From a checkpoint of a small transformer trained on Wikipedia.
Architecture: LayerNorm before each block, learned positions, tied embeddings, normalized queries and keys.
MLP neurons of a small language model. Each row is named by its layer, matrix (down: output weights) and neuron, and shows model dimensions 80-175. Each number is 200 + 30 x the weight over its row's rms, rounded and kept within 0 to 999.
After each neuron's rows, "fires before" lists the tokens most often just after its 100 highest values on Wikipedia text that the model never trained on.

L7.down896,211,220,186,196,162,188,202,218,229,272,214,202,213,140,200,216,204,184,197,258,219,175,260,243,237,186,195,238,185,155,245,178,209,187,166,177,151,191,180,159,160,186,152,226,213,196,222,168,290,183,208,179,177,184,227,224,203,239,196,221,223,175,146,179,178,208,205,203,238,218,201,186,221,167,202,156,156,246,271,208,181,225,236,226,229,196,199,192,151,207,231,207,198,213,245,170
fires before: "ce", "c", "n", "ist", "y", "v"

L5.down777,230,198,202,202,205,208,220,171,204,215,204,194,216,186,174,199,276,234,153,208,197,188,193,200,208,240,233,199,167,195,258,142,206,198,199,225,172,225,174,215,204,262,238,194,185,180,157,231,210,234,209,201,209,185,202,200,185,220,169,250,173,214,203,206,191,225,189,212,221,207,189,237,217,204,220,222,187,212,239,228,198,186,199,213,174,138,207,170,133,162,223,199,203,210,194,162
fires before: "all", "o", "h", " the", "r", "ow"

L5.down36,182,171,170,218,140,187,212,190,183,209,229,199,194,193,181,204,192,206,129,189,226,141,222,245,196,161,206,260,94,233,180,166,186,209,150,166,158,201,164,202,178,241,177,197,196,191,216,157,193,255,219,210,187,235,182,207,233,191,183,152,206,190,234,232,208,175,216,257,206,247,237,191,216,217,176,223,181,227,206,167,218,216,203,234,216,210,160,192,215,168,202,196,225,124,198,208
fires before: "s", "t", "er", "f", "st", "c"

L4.down86,210,238,178,203,259,178,178,220,220,211,204,200,216,220,243,179,164,205,222,230,185,174,187,209,133,172,283,171,210,126,228,177,172,234,157,226,192,186,185,204,255,197,174,186,124,236,198,214,198,194,207,220,159,224,170,166,172,263,223,206,182,165,180,212,179,175,212,184,189,217,232,178,191,186,232,174,160,178,234,155,183,254,181,201,172,229,184,189,224,186,215,206,177,216,224,180
fires before: "ed", "ing", "e", "s", "1"

L12.down696,175,255,202,174,185,220,240,197,151,205,145,165,201,216,238,240,228,185,202,280,182,171,197,169,203,198,198,212,233,201,216,221,152,211,165,177,151,230,222,185,224,216,183,207,230,196,193,228,242,209,126,193,192,168,181,194,215,258,202,244,173,174,174,182,202,170,208,178,266,198,200,166,221,234,238,153,176,206,171,166,240,215,160,171,266,170,147,174,214,231,185,178,199,203,193,183
fires before: "an", "a"

L5.down986,185,142,202,187,224,185,203,217,177,214,181,242,238,223,252,187,199,153,199,209,182,213,210,234,174,150,192,218,215,203,187,157,176,140,155,252,194,232,182,237,149,225,243,227,233,216,201,241,147,154,221,170,237,182,256,205,194,234,190,208,201,214,154,284,187,233,227,225,177,239,212,221,173,208,209,236,226,273,218,174,223,230,173,189,163,232,175,197,128,194,189,199,209,172,162,208
fires before: "ers", "al", "em", "ar", "ic", "p"

L10.down784,164,223,199,224,208,198,183,163,192,197,225,205,196,217,221,252,186,226,222,234,263,180,217,219,184,223,170,186,194,213,206,208,168,202,218,178,150,222,237,204,170,182,189,185,206,218,154,101,259,195,162,236,244,159,185,260,194,246,151,246,153,210,197,212,206,213,224,207,222,181,238,194,212,184,220,184,184,213,189,168,219,197,196,186,214,210,178,183,207,239,184,213,246,151,237,170
fires before: "an", "ant", "ric", "ed", "ing"

L3.down788,212,195,191,225,213,219,161,190,197,198,215,217,225,215,204,251,152,202,220,165,177,265,188,147,136,181,170,179,208,209,202,182,191,184,172,199,235,216,154,243,224,190,206,240,209,196,183,211,179,190,195,148,158,208,238,168,191,226,244,241,218,204,234,215,191,226,142,198,193,211,225,200,196,125,216,170,249,161,205,224,189,229,200,196,188,210,151,205,217,215,157,194,250,210,192,203
fires before: "s", "n", "y", "b", "ing"

L3.down972,156,186,176,219,213,210,212,241,211,209,176,218,206,194,189,182,165,194,165,208,181,189,271,210,158,176,238,204,148,170,209,179,235,247,123,248,168,199,138,199,193,258,209,191,177,231,154,241,196,247,198,193,218,169,226,164,193,176,181,164,188,131,188,218,178,200,256,201,148,226,129,167,164,233,234,195,178,210,220,198,198,205,219,199,222,213,203,147,198,192,179,167,240,143,229,219
fires before: "es", "ur", "t", "ing", "u", "ive"

L6.down829,161,180,230,171,229,207,205,215,158,234,182,220,246,166,227,186,212,191,249,191,235,151,231,219,197,211,239,170,148,168,164,207,158,168,216,195,151,163,200,216,217,220,222,254,202,204,214,175,204,166,262,231,153,150,183,248,213,254,208,212,256,185,181,223,214,198,212,223,149,208,226,153,140,232,172,211,223,234,188,168,192,190,218,186,201,216,205,264,169,230,239,163,171,208,192,201
fires before: "\n", " A", " H", " The", " In"

L10.down909,214,225,208,222,179,207,191,194,239,202,152,227,236,227,221,215,156,157,167,213,256,209,162,217,209,154,188,194,180,194,222,128,228,195,244,215,202,144,200,174,257,186,218,206,238,205,220,161,192,243,140,225,164,236,157,259,152,199,188,172,211,184,161,179,176,224,224,234,187,223,241,153,197,218,218,191,213,225,190,196,174,249,181,216,187,194,158,224,192,193,249,230,159,207,192,145
fires before: "0", "3", "2", "1", "5", "8"

L6.down6,186,196,235,201,168,221,229,198,218,185,154,227,211,200,209,221,197,166,210,205,225,184,195,215,167,214,191,220,229,174,244,200,222,234,138,211,175,199,199,189,218,228,201,224,177,277,220,200,205,146,190,226,243,143,163,225,207,230,166,196,201,170,211,228,178,198,218,214,221,215,232,195,177,142,183,150,153,221,196,232,162,240,175,206,219,176,189,214,193,261,182,229,241,255,232,105
fires before: "an", "un", "is", "in", "it", "on"

L3.down578,207,191,180,161,166,220,203,217,211,216,253,221,166,211,213,127,217,136,172,197,193,189,239,187,203,209,228,225,166,182,242,198,178,127,222,197,196,201,194,182,226,256,164,118,206,210,200,203,156,246,238,240,216,166,182,199,187,220,194,210,226,261,202,190,233,220,233,244,162,212,172,262,193,201,200,190,200,229,203,202,160,214,226,159,179,233,183,200,178,172,220,184,185,172,208,207
fires before: "p", "e", "m", "ag", "u", "st"

L6.down467,184,181,170,210,195,228,189,155,216,158,240,223,184,141,177,204,237,183,190,246,188,223,210,208,159,179,194,196,216,181,196,214,177,244,229,238,227,183,215,221,228,228,214,237,165,217,233,223,193,227,136,240,260,172,199,142,193,192,203,220,246,212,126,200,202,240,148,232,237,203,176,183,244,240,207,128,151,221,168,159,195,258,205,173,216,167,172,179,154,226,206,202,205,233,179,215
fires before: " |", ".", "8"

L3.down794,198,197,161,222,157,230,208,212,240,196,253,260,204,173,145,232,218,233,192,227,187,205,204,214,240,219,197,227,161,207,222,163,190,151,221,218,155,225,158,203,214,115,190,220,190,193,221,202,199,186,182,160,179,220,163,170,217,166,192,196,176,242,194,164,183,217,230,246,190,253,192,252,245,200,189,179,241,253,211,175,183,180,250,191,171,177,167,165,214,130,239,192,170,161,199,205
fires before: "s", "d", "o", "v", "p", "ist"

L6.down530,216,225,199,210,224,174,242,208,229,198,213,221,255,196,215,178,221,183,246,156,188,200,235,233,169,212,200,246,166,221,200,196,155,221,245,163,158,216,198,228,215,178,205,187,287,245,210,209,177,266,211,171,201,168,190,215,180,195,254,164,174,203,180,210,242,204,121,260,228,221,229,201,170,174,207,167,201,213,218,235,173,207,204,178,215,236,176,197,179,229,189,219,219,205,152,152
fires before: "p", "t", "c", "ver", "w", "ut"

L8.down444,178,208,213,224,188,145,201,218,164,215,254,238,291,235,231,148,173,143,251,188,165,227,225,173,192,198,205,219,192,198,181,199,250,163,203,215,215,199,191,182,161,168,213,180,182,201,195,205,173,199,161,214,147,192,145,221,162,216,172,219,265,122,252,205,210,169,191,210,220,255,223,168,225,236,171,186,193,256,189,234,183,207,156,208,179,201,187,194,228,237,258,184,269,214,181,147
fires before: "c", "r", "p", "ad", "ear"

L10.down559,230,225,207,185,189,235,161,211,163,185,129,224,207,195,229,152,190,174,217,240,211,238,177,212,215,216,212,150,197,228,224,178,278,188,226,109,172,157,229,181,215,157,222,216,201,170,204,206,196,249,228,250,155,202,204,140,231,213,219,160,191,247,225,205,212,233,215,229,231,196,187,182,274,226,214,141,223,249,190,211,177,155,206,207,193,202,208,239,142,269,222,224,202,188,201,219
fires before: "8", "1", "7", "2", "9"

L3.down245,269,234,189,213,245,187,205,209,216,231,165,221,209,220,201,178,234,226,184,198,206,194,180,196,174,196,270,184,233,210,180,209,182,240,152,188,224,179,182,227,215,208,248,200,188,201,188,209,157,192,174,183,223,172,174,220,225,198,201,118,227,182,167,230,234,183,198,268,195,191,283,226,234,192,157,193,228,173,238,234,205,212,166,204,152,149,245,153,223,219,216,224,204,247,193,100
fires before: "an", "al", "in", "on", "it", "is"

L5.down819,177,199,199,168,207,186,245,179,209,228,224,156,220,202,205,128,266,139,198,220,245,220,250,186,217,215,232,199,256,194,173,148,167,156,186,166,185,161,227,177,131,174,195,214,167,135,218,134,174,225,232,245,215,203,205,232,189,246,201,245,243,202,205,208,161,172,197,228,179,185,164,189,217,180,192,196,159,218,169,219,180,188,198,176,242,164,184,205,169,231,199,227,200,179,192,184
fires before: "or", "an", "p", "i", " St"

L6.down710,154,225,197,199,230,149,135,195,198,234,162,190,220,165,203,266,200,216,251,192,159,176,197,239,148,205,221,202,151,194,197,138,155,240,128,144,209,209,196,193,201,272,167,184,172,165,255,224,221,223,169,207,225,229,165,197,207,202,209,217,181,210,225,251,187,216,189,209,257,215,226,208,179,180,216,205,209,187,246,175,219,177,176,200,237,157,178,188,170,175,144,248,173,150,238,144
fires before: "gh", "t", "ch", "s"

L3.down389,217,215,247,184,266,157,147,176,181,197,159,216,236,165,209,163,216,237,181,182,194,201,201,202,230,190,181,188,196,150,153,183,193,179,190,190,225,180,171,194,166,215,233,202,228,221,250,229,217,187,158,169,229,177,149,186,193,211,210,211,231,179,287,151,191,203,207,192,142,190,194,232,194,192,232,179,214,231,153,228,228,220,225,181,259,149,216,212,165,182,230,179,214,221,185,211
fires before: "ies", "t", "ess", "h", "if", "ts"

L4.down651,227,208,208,169,234,186,246,221,172,225,151,160,200,196,199,194,222,182,241,209,207,200,258,199,203,213,218,217,112,179,217,209,210,160,177,153,100,210,200,224,264,167,202,191,206,208,206,264,169,240,254,207,189,237,180,212,184,237,213,228,230,166,217,224,202,175,311,208,177,179,252,186,240,206,192,189,154,228,192,182,201,243,185,179,258,163,188,191,218,141,217,226,228,213,180,187
fires before: "\n", " ", ".", " 1", "==="

L12.down52,215,259,208,237,208,201,177,230,157,189,202,193,176,192,182,202,176,163,188,236,215,191,190,144,233,163,234,192,196,144,181,211,211,220,183,197,194,238,192,199,184,280,196,226,202,123,159,187,248,140,152,182,210,213,186,195,187,194,210,182,119,205,215,147,210,205,185,243,193,228,205,240,240,176,177,234,235,185,181,172,216,200,179,187,210,233,197,243,201,243,215,197,188,161,202,148
fires before: "k", "t", "ld", "es", "ay", "gh"

L6.down651,228,232,183,282,225,211,215,195,204,183,188,143,176,267,204,190,223,214,160,193,197,174,147,151,218,173,159,158,213,196,196,214,195,189,160,186,193,132,217,150,192,262,188,229,213,189,231,228,189,176,150,193,196,182,248,191,207,182,242,220,201,175,191,237,170,234,190,185,181,229,213,181,243,199,171,157,220,180,187,231,219,176,165,182,136,154,197,216,179,200,202,168,220,170,182,171
fires before: "d", "ent", "k", "it", "ld"

L5.down530,205,210,157,227,210,200,214,222,208,177,235,180,145,207,208,164,165,167,202,224,216,178,237,220,231,161,243,210,190,157,207,231,147,159,207,203,137,215,177,190,210,214,179,164,186,203,208,209,193,173,206,200,233,179,227,114,266,182,203,222,196,208,191,210,218,230,186,198,209,180,190,169,137,191,209,237,200,169,234,160,193,242,186,208,188,172,204,211,183,162,232,245,211,251,214,233
fires before: "ed", "e", "ing", "u", "al"

L12.down434,235,192,216,178,243,208,214,200,204,218,203,225,158,162,225,204,212,156,210,180,181,178,194,149,207,189,174,211,211,182,202,193,187,181,243,209,222,170,206,185,183,185,251,145,209,174,204,210,277,239,245,216,230,168,241,168,136,196,257,216,194,214,194,238,241,180,228,152,297,160,179,193,223,170,202,171,214,142,157,177,210,188,142,208,182,261,234,218,213,177,197,187,168,168,230,218
fires before: ".", "ing", "ed", "ov", "es"

L6.down393,200,182,147,199,200,204,217,182,166,225,145,225,181,158,110,160,156,172,127,208,189,199,159,158,211,182,174,230,185,193,189,165,165,139,173,207,173,219,201,209,223,229,165,224,203,171,186,293,181,228,170,238,211,226,187,259,185,220,275,206,225,206,186,196,202,227,218,189,181,204,221,143,179,207,201,183,200,209,162,241,196,178,195,212,218,219,174,184,176,214,191,241,158,184,210,170
fires before: "i", "ec", " of", "h", "p", "s"

L4.down136,266,154,180,247,188,200,293,204,191,217,200,234,222,214,215,187,197,213,212,154,207,201,206,194,225,228,156,254,204,212,173,208,202,259,229,156,183,217,190,260,219,165,199,236,203,187,186,204,222,156,160,231,139,186,202,182,160,174,199,184,227,172,251,192,193,183,184,219,121,179,207,183,224,203,219,170,213,235,203,218,217,179,220,203,155,173,196,207,225,224,188,220,199,158,210,158
fires before: "s", "c", "n", "t", "p", "v"

L10.down826,213,260,173,151,158,182,197,188,212,175,169,189,218,234,236,186,220,206,241,226,181,203,235,218,198,154,191,196,182,161,181,177,201,207,191,225,167,202,182,232,194,185,219,148,239,185,212,200,231,200,187,198,187,150,247,148,171,151,195,205,196,204,222,211,131,196,211,186,231,238,175,165,222,178,172,235,146,220,188,243,179,244,189,217,139,237,199,195,239,234,242,216,197,226,162,151
fires before: ";", " |", ":", " ", "ot", ","

L6.down524,221,210,177,188,209,221,231,199,190,163,175,226,210,169,169,190,185,164,235,186,188,232,184,188,185,264,237,214,141,158,141,182,202,209,175,202,147,206,186,168,197,214,196,194,221,212,211,297,203,236,203,147,176,177,224,206,156,211,201,190,209,231,210,238,270,193,187,221,216,195,224,215,155,152,215,223,230,169,175,182,226,160,184,269,204,183,138,165,171,174,245,143,228,237,223,177
fires before: "m", "er", "c"

L5.down714,237,171,185,235,150,153,204,212,213,202,215,199,209,200,202,233,200,254,178,225,236,211,238,231,160,237,229,166,177,179,225,187,165,213,144,269,221,169,138,150,192,242,203,195,172,234,157,221,191,154,203,270,258,190,196,256,231,147,206,203,201,196,176,226,181,159,198,237,193,194,239,195,185,162,250,144,176,180,224,189,169,278,208,204,184,148,230,205,188,168,120,256,197,191,218,168
fires before: "ic", "y", "ra", "h", "ish", "e"

L4.down873,203,192,189,164,219,214,156,168,215,185,166,161,199,204,204,214,258,178,218,216,197,195,203,217,212,152,208,190,220,155,180,233,177,192,174,187,215,145,181,217,271,204,206,210,173,213,187,191,210,212,178,206,246,163,169,172,185,167,161,208,186,143,149,248,115,185,233,190,151,248,175,173,203,194,247,194,155,219,189,197,162,202,183,232,156,179,200,205,178,241,188,227,235,190,205,165
fires before: "ish", "or", "ing", "ion", "t", "e"

L7.down268,148,219,191,194,238,198,130,250,212,205,229,254,192,155,235,170,214,217,226,163,202,206,291,202,203,261,267,189,247,216,222,195,188,182,168,211,223,212,177,168,189,213,181,209,227,187,231,191,210,205,230,187,223,176,154,142,166,237,185,169,194,170,192,191,165,176,163,232,201,157,209,214,196,183,182,133,184,188,189,217,173,250,210,168,211,151,188,197,192,235,199,268,201,250,229,218
fires before: "le", "n", "am", "h", "t", "l"

L6.down395,232,168,217,171,184,148,243,201,222,210,163,173,200,221,223,212,184,218,234,256,246,167,202,212,175,266,214,160,185,241,164,201,201,204,238,200,240,136,188,165,189,150,137,195,164,246,230,223,223,183,193,210,178,198,194,168,171,175,228,177,212,202,186,172,204,195,215,192,197,204,208,169,170,229,190,204,178,198,232,157,153,194,141,177,153,199,233,173,234,162,221,202,180,173,207,155
fires before: "ic", "is", "ed", "ing", "ish", "es"

L10.down777,189,213,214,175,110,203,201,208,171,162,230,202,238,206,202,202,210,247,207,208,214,194,237,222,150,228,203,227,269,207,250,189,191,191,213,217,189,139,195,180,136,212,224,212,197,165,208,238,182,173,199,216,171,201,190,241,192,152,184,161,183,161,254,230,167,204,229,211,197,224,160,220,212,178,196,187,160,227,153,221,146,242,217,200,204,220,194,128,193,162,242,239,246,210,190,204
fires before: "y", " ", " in", "h", " a", "ot"

L4.down577,208,205,204,220,190,192,207,214,142,216,148,198,177,156,176,220,196,153,241,199,231,234,231,204,204,131,227,240,165,134,231,186,188,285,180,181,167,194,169,191,235,260,192,182,238,196,243,196,252,258,196,141,241,217,159,110,202,231,174,212,201,204,219,190,190,180,183,228,228,187,183,188,175,193,204,188,185,199,200,153,148,212,183,181,193,197,218,197,220,226,216,226,206,208,165,224
fires before: "ed", "e", "es", "er", "ing", "em"

L3.down256,186,236,206,184,240,214,204,236,185,217,159,238,140,173,205,187,193,230,195,174,201,149,262,207,197,185,224,230,150,198,235,236,180,157,208,225,201,209,223,262,259,217,243,187,168,204,196,215,226,203,272,140,180,216,158,207,190,233,250,183,207,175,199,226,214,201,241,187,169,151,165,220,171,219,164,205,172,225,190,191,174,170,222,168,135,126,200,229,186,169,197,198,187,161,168,195
fires before: "\n"

L7.down177,190,220,225,217,231,188,193,180,193,167,226,144,201,175,176,187,193,218,204,150,162,189,221,251,213,129,251,204,153,205,232,150,221,237,174,218,206,203,178,202,216,217,164,192,207,193,226,180,213,256,239,189,222,218,193,194,204,264,195,198,176,202,193,200,203,235,187,228,211,209,170,163,181,171,193,206,248,231,182,213,253,187,161,210,201,204,162,206,189,203,166,248,123,212,122,158
fires before: "b", "gh", "s", "w", "p", "ld"

L8.down56,202,166,173,240,251,172,162,223,213,226,197,191,220,185,193,173,226,188,193,226,232,189,181,155,193,207,219,225,292,175,242,196,214,180,133,184,184,223,206,211,219,198,166,151,192,228,213,185,144,252,225,125,178,213,151,209,189,209,205,143,191,205,186,174,166,169,236,216,221,257,271,186,227,204,226,228,186,197,200,228,210,229,240,193,186,167,212,149,212,197,235,178,133,224,196,182
fires before: "e", "ion", "iv", "it", "a", "ive"

L3.down700,173,148,202,195,169,243,188,230,188,269,201,235,258,192,132,175,194,176,220,216,236,252,217,254,107,222,210,179,189,186,174,213,175,148,157,189,191,212,203,234,243,225,143,147,212,203,168,201,208,242,195,203,214,176,172,197,181,225,209,228,176,165,184,196,182,200,242,184,176,228,183,190,191,207,163,196,163,173,180,150,202,212,259,224,205,234,209,198,201,222,198,202,168,210,228,180
fires before: "ed", "ion", "ive", "en", "t", "s"

L12.down914,201,137,229,227,190,202,184,164,223,207,249,234,214,173,163,209,202,218,201,225,189,221,160,234,187,154,131,209,223,204,232,211,166,211,213,188,157,203,183,197,223,205,238,183,205,198,178,238,249,218,161,212,193,204,217,196,242,213,183,154,244,192,136,180,199,192,184,192,211,188,172,164,172,217,243,157,177,235,186,190,179,165,221,214,231,136,199,215,218,170,236,216,144,178,228,160
fires before: "o", "v", "es", "ich", "i"

L4.down648,190,230,200,172,243,166,235,201,159,228,204,172,155,217,192,226,214,145,204,138,186,180,270,232,182,179,169,219,224,209,252,176,134,155,177,202,179,244,207,221,195,184,152,206,233,209,194,177,153,178,155,186,192,238,191,190,251,191,202,194,181,242,202,201,167,239,227,254,174,205,215,202,186,201,220,242,248,237,229,189,192,187,217,174,171,210,215,226,165,201,231,190,201,183,228,213
fires before: "ed", "e", "t", "ing", "u"

L5.down27,244,195,201,220,201,218,224,218,182,158,218,209,229,239,236,210,216,153,180,201,228,228,193,176,183,243,219,202,170,197,163,178,157,199,171,170,220,218,190,203,240,233,154,236,181,259,218,216,206,168,192,181,227,185,202,215,238,185,168,174,230,226,180,212,251,162,205,273,165,171,203,221,221,149,215,171,239,230,191,173,168,199,185,172,211,235,203,195,180,182,166,167,176,158,200,185
fires before: "ow", "s", "it", "k", "in", "er"

L4.down1014,227,227,231,163,191,236,190,169,186,205,181,217,196,199,235,209,158,186,170,191,171,250,168,198,199,206,199,186,183,194,236,219,202,171,163,193,258,217,185,197,209,258,202,152,175,144,198,185,243,201,244,126,102,212,174,155,165,176,205,180,211,188,223,238,208,187,186,153,212,200,144,162,203,186,181,168,183,187,213,204,227,222,210,170,175,138,206,213,188,188,181,185,247,180,211,182
fires before: "\n", "-", "=="

L5.down757,286,196,198,211,190,180,202,206,214,240,190,204,225,187,252,207,153,199,207,211,189,175,275,204,155,182,189,190,230,154,217,204,167,217,230,184,223,189,251,210,228,202,228,173,239,182,204,173,221,195,188,190,225,194,184,218,184,192,204,221,274,207,170,236,198,225,146,220,193,213,147,234,180,260,172,169,195,197,205,180,210,247,233,162,225,178,185,210,176,237,119,208,127,216,155,169
fires before: " |", ".", "9", "6", "0", "1"

L3.down198,195,246,207,198,256,178,200,201,178,159,197,190,145,149,185,194,212,147,223,235,193,238,185,210,166,217,181,220,228,118,205,204,179,203,223,185,184,170,204,210,199,176,225,215,200,194,197,158,225,245,230,201,238,146,203,167,200,220,181,266,244,245,164,142,189,243,261,187,220,185,207,182,189,199,216,237,195,204,197,222,184,231,167,156,182,208,208,206,143,208,214,118,217,167,172,224
fires before: "ing", "e", "ic", "ed", "es"

L6.down142,214,197,214,141,235,149,189,188,179,222,224,191,182,228,218,229,209,186,233,234,197,235,228,256,175,262,239,203,191,238,247,187,137,223,186,215,240,245,221,193,171,212,152,181,145,237,175,223,256,192,246,175,200,223,225,250,203,261,184,206,190,219,217,218,212,188,180,198,109,190,222,170,192,183,180,211,191,211,206,142,205,224,153,205,185,213,177,202,193,182,168,173,152,222,223,204
fires before: "ment", "ed", "ing", "er", "s"

L3.down550,230,221,202,180,186,194,170,192,192,233,159,204,216,218,185,153,194,184,215,188,174,167,251,175,186,188,134,218,167,222,212,201,193,267,213,181,171,217,163,181,192,223,181,146,233,176,192,222,200,238,234,151,211,203,174,178,212,233,198,155,206,185,204,197,253,179,205,196,226,227,202,182,188,158,229,175,208,171,188,160,206,202,247,210,192,215,224,172,263,201,220,207,178,222,223,163
fires before: "m", "ce", "y", "ation", "c"

L6.down478,221,223,231,230,195,238,187,189,196,232,203,210,224,208,230,205,195,206,219,245,218,206,162,242,155,266,203,200,216,150,219,176,196,143,136,201,233,167,218,203,207,165,187,191,221,205,136,184,213,206,139,246,258,226,155,162,191,232,174,167,232,181,166,203,263,181,205,169,166,236,169,152,208,193,157,216,145,230,256,196,185,190,263,201,160,167,194,194,190,219,126,164,224,149,162,187
fires before: "s", "ion", " the", "ter", "or", "ay"

L4.down457,215,188,210,187,235,224,209,195,190,228,172,209,193,208,178,244,212,172,191,202,201,169,197,233,210,227,239,180,221,213,142,235,201,207,161,158,164,218,218,170,205,221,186,200,240,262,238,180,183,198,223,212,143,185,193,141,217,189,160,227,237,216,178,254,205,214,289,213,202,180,182,208,151,234,187,172,262,225,227,231,255,180,141,210,188,105,245,179,178,221,201,179,213,205,248,171
fires before: "ot", "al", "ou", "on", "ation", "ated"

L6.down754,218,201,207,213,186,181,197,197,140,166,228,171,206,230,218,204,254,178,189,275,210,212,192,170,194,167,220,148,194,204,148,198,219,218,154,239,244,136,213,174,184,245,213,180,209,157,197,228,195,203,187,184,181,192,205,209,241,227,195,227,203,196,216,240,213,245,215,207,197,222,167,245,179,172,210,239,248,188,129,199,195,179,189,240,157,212,171,248,195,219,204,241,214,184,126,124
fires before: "l", "ter", "p", "ic", "ore", "ld"

L5.down889,249,205,185,217,253,242,186,205,178,212,175,216,180,190,184,146,194,159,206,207,233,183,240,180,229,167,247,204,152,182,213,144,261,195,136,219,197,204,215,258,205,234,179,197,180,231,258,218,203,274,196,169,156,187,119,232,213,189,169,158,174,171,193,203,229,173,211,208,224,205,173,174,231,205,141,127,180,259,173,166,217,252,196,192,183,175,160,219,183,220,225,175,174,186,175,177
fires before: "\n", " The", " H", " I", "n", " A"

L5.down893,206,198,195,225,179,184,195,157,195,217,180,194,162,252,218,231,224,184,211,223,261,212,145,181,155,217,221,234,145,221,259,190,194,211,215,224,195,212,146,215,220,226,260,186,190,209,115,173,187,185,225,240,184,179,193,167,208,149,216,177,201,204,239,140,178,192,191,234,155,203,200,154,188,169,207,234,190,186,208,223,193,168,184,206,173,206,222,198,228,142,171,217,192,193,166,130
fires before: "y", "ist", "ic", "ial", "ies"

L6.down93,214,226,193,203,209,197,187,202,172,226,191,210,238,155,204,164,244,196,162,208,208,155,172,177,183,243,273,246,218,176,247,196,259,246,196,172,177,194,212,198,236,277,177,177,195,182,214,114,217,190,229,237,171,229,182,207,188,191,188,205,212,182,215,215,168,201,144,228,221,215,193,249,194,204,208,215,207,242,243,209,220,237,221,212,185,228,167,177,226,229,204,223,183,187,162,221
fires before: "ow", "u", "o", "b", " n"

L3.down910,187,231,198,159,135,264,175,187,209,196,237,211,230,177,194,164,173,199,176,130,202,194,237,160,223,225,215,218,227,201,182,179,210,185,166,215,234,203,197,204,212,215,210,192,212,179,208,158,184,256,210,190,205,237,197,172,174,217,255,196,232,157,214,161,197,208,160,182,179,242,192,225,218,182,166,197,201,218,244,252,227,182,165,180,229,217,152,182,226,189,181,236,195,229,200,195
fires before: "s", "d", "ent", "p", "n", "g"

L8.down638,203,267,234,231,206,195,226,226,167,214,158,177,201,248,233,237,222,167,223,222,201,222,222,175,178,184,236,194,182,144,194,203,227,187,170,145,189,197,207,211,234,199,167,201,197,171,248,185,245,198,204,196,208,215,147,177,264,195,152,209,181,209,251,214,180,242,175,162,175,192,232,207,217,206,176,226,173,165,172,185,204,229,231,239,254,167,207,135,156,224,171,174,156,214,177,178
fires before: "p", "er", "ber", "an", "m", "r"

L10.down490,277,217,216,196,223,195,146,254,234,194,190,208,159,240,187,254,193,210,243,173,197,260,197,207,168,190,166,166,164,186,231,216,181,210,203,254,239,251,154,195,220,210,171,282,175,209,188,209,243,197,227,225,153,219,178,196,216,205,203,214,227,211,219,211,239,214,214,170,213,224,196,194,221,175,181,210,183,179,226,190,175,231,127,173,209,162,253,264,253,227,197,144,203,204,173,200
fires before: "ic", "n", " of", "b", "y", " "

L6.down205,161,177,219,207,248,148,180,231,256,234,205,219,233,188,184,194,201,168,183,179,169,195,168,191,190,190,216,223,249,182,191,180,203,196,185,200,225,167,215,196,198,185,135,214,239,239,238,184,199,219,201,221,201,186,199,159,207,189,218,193,223,240,187,154,167,222,225,187,155,226,184,137,237,192,183,199,130,213,147,258,152,195,199,180,227,194,188,213,172,214,217,228,142,173,205,180
fires before: "ion", "i", "ong"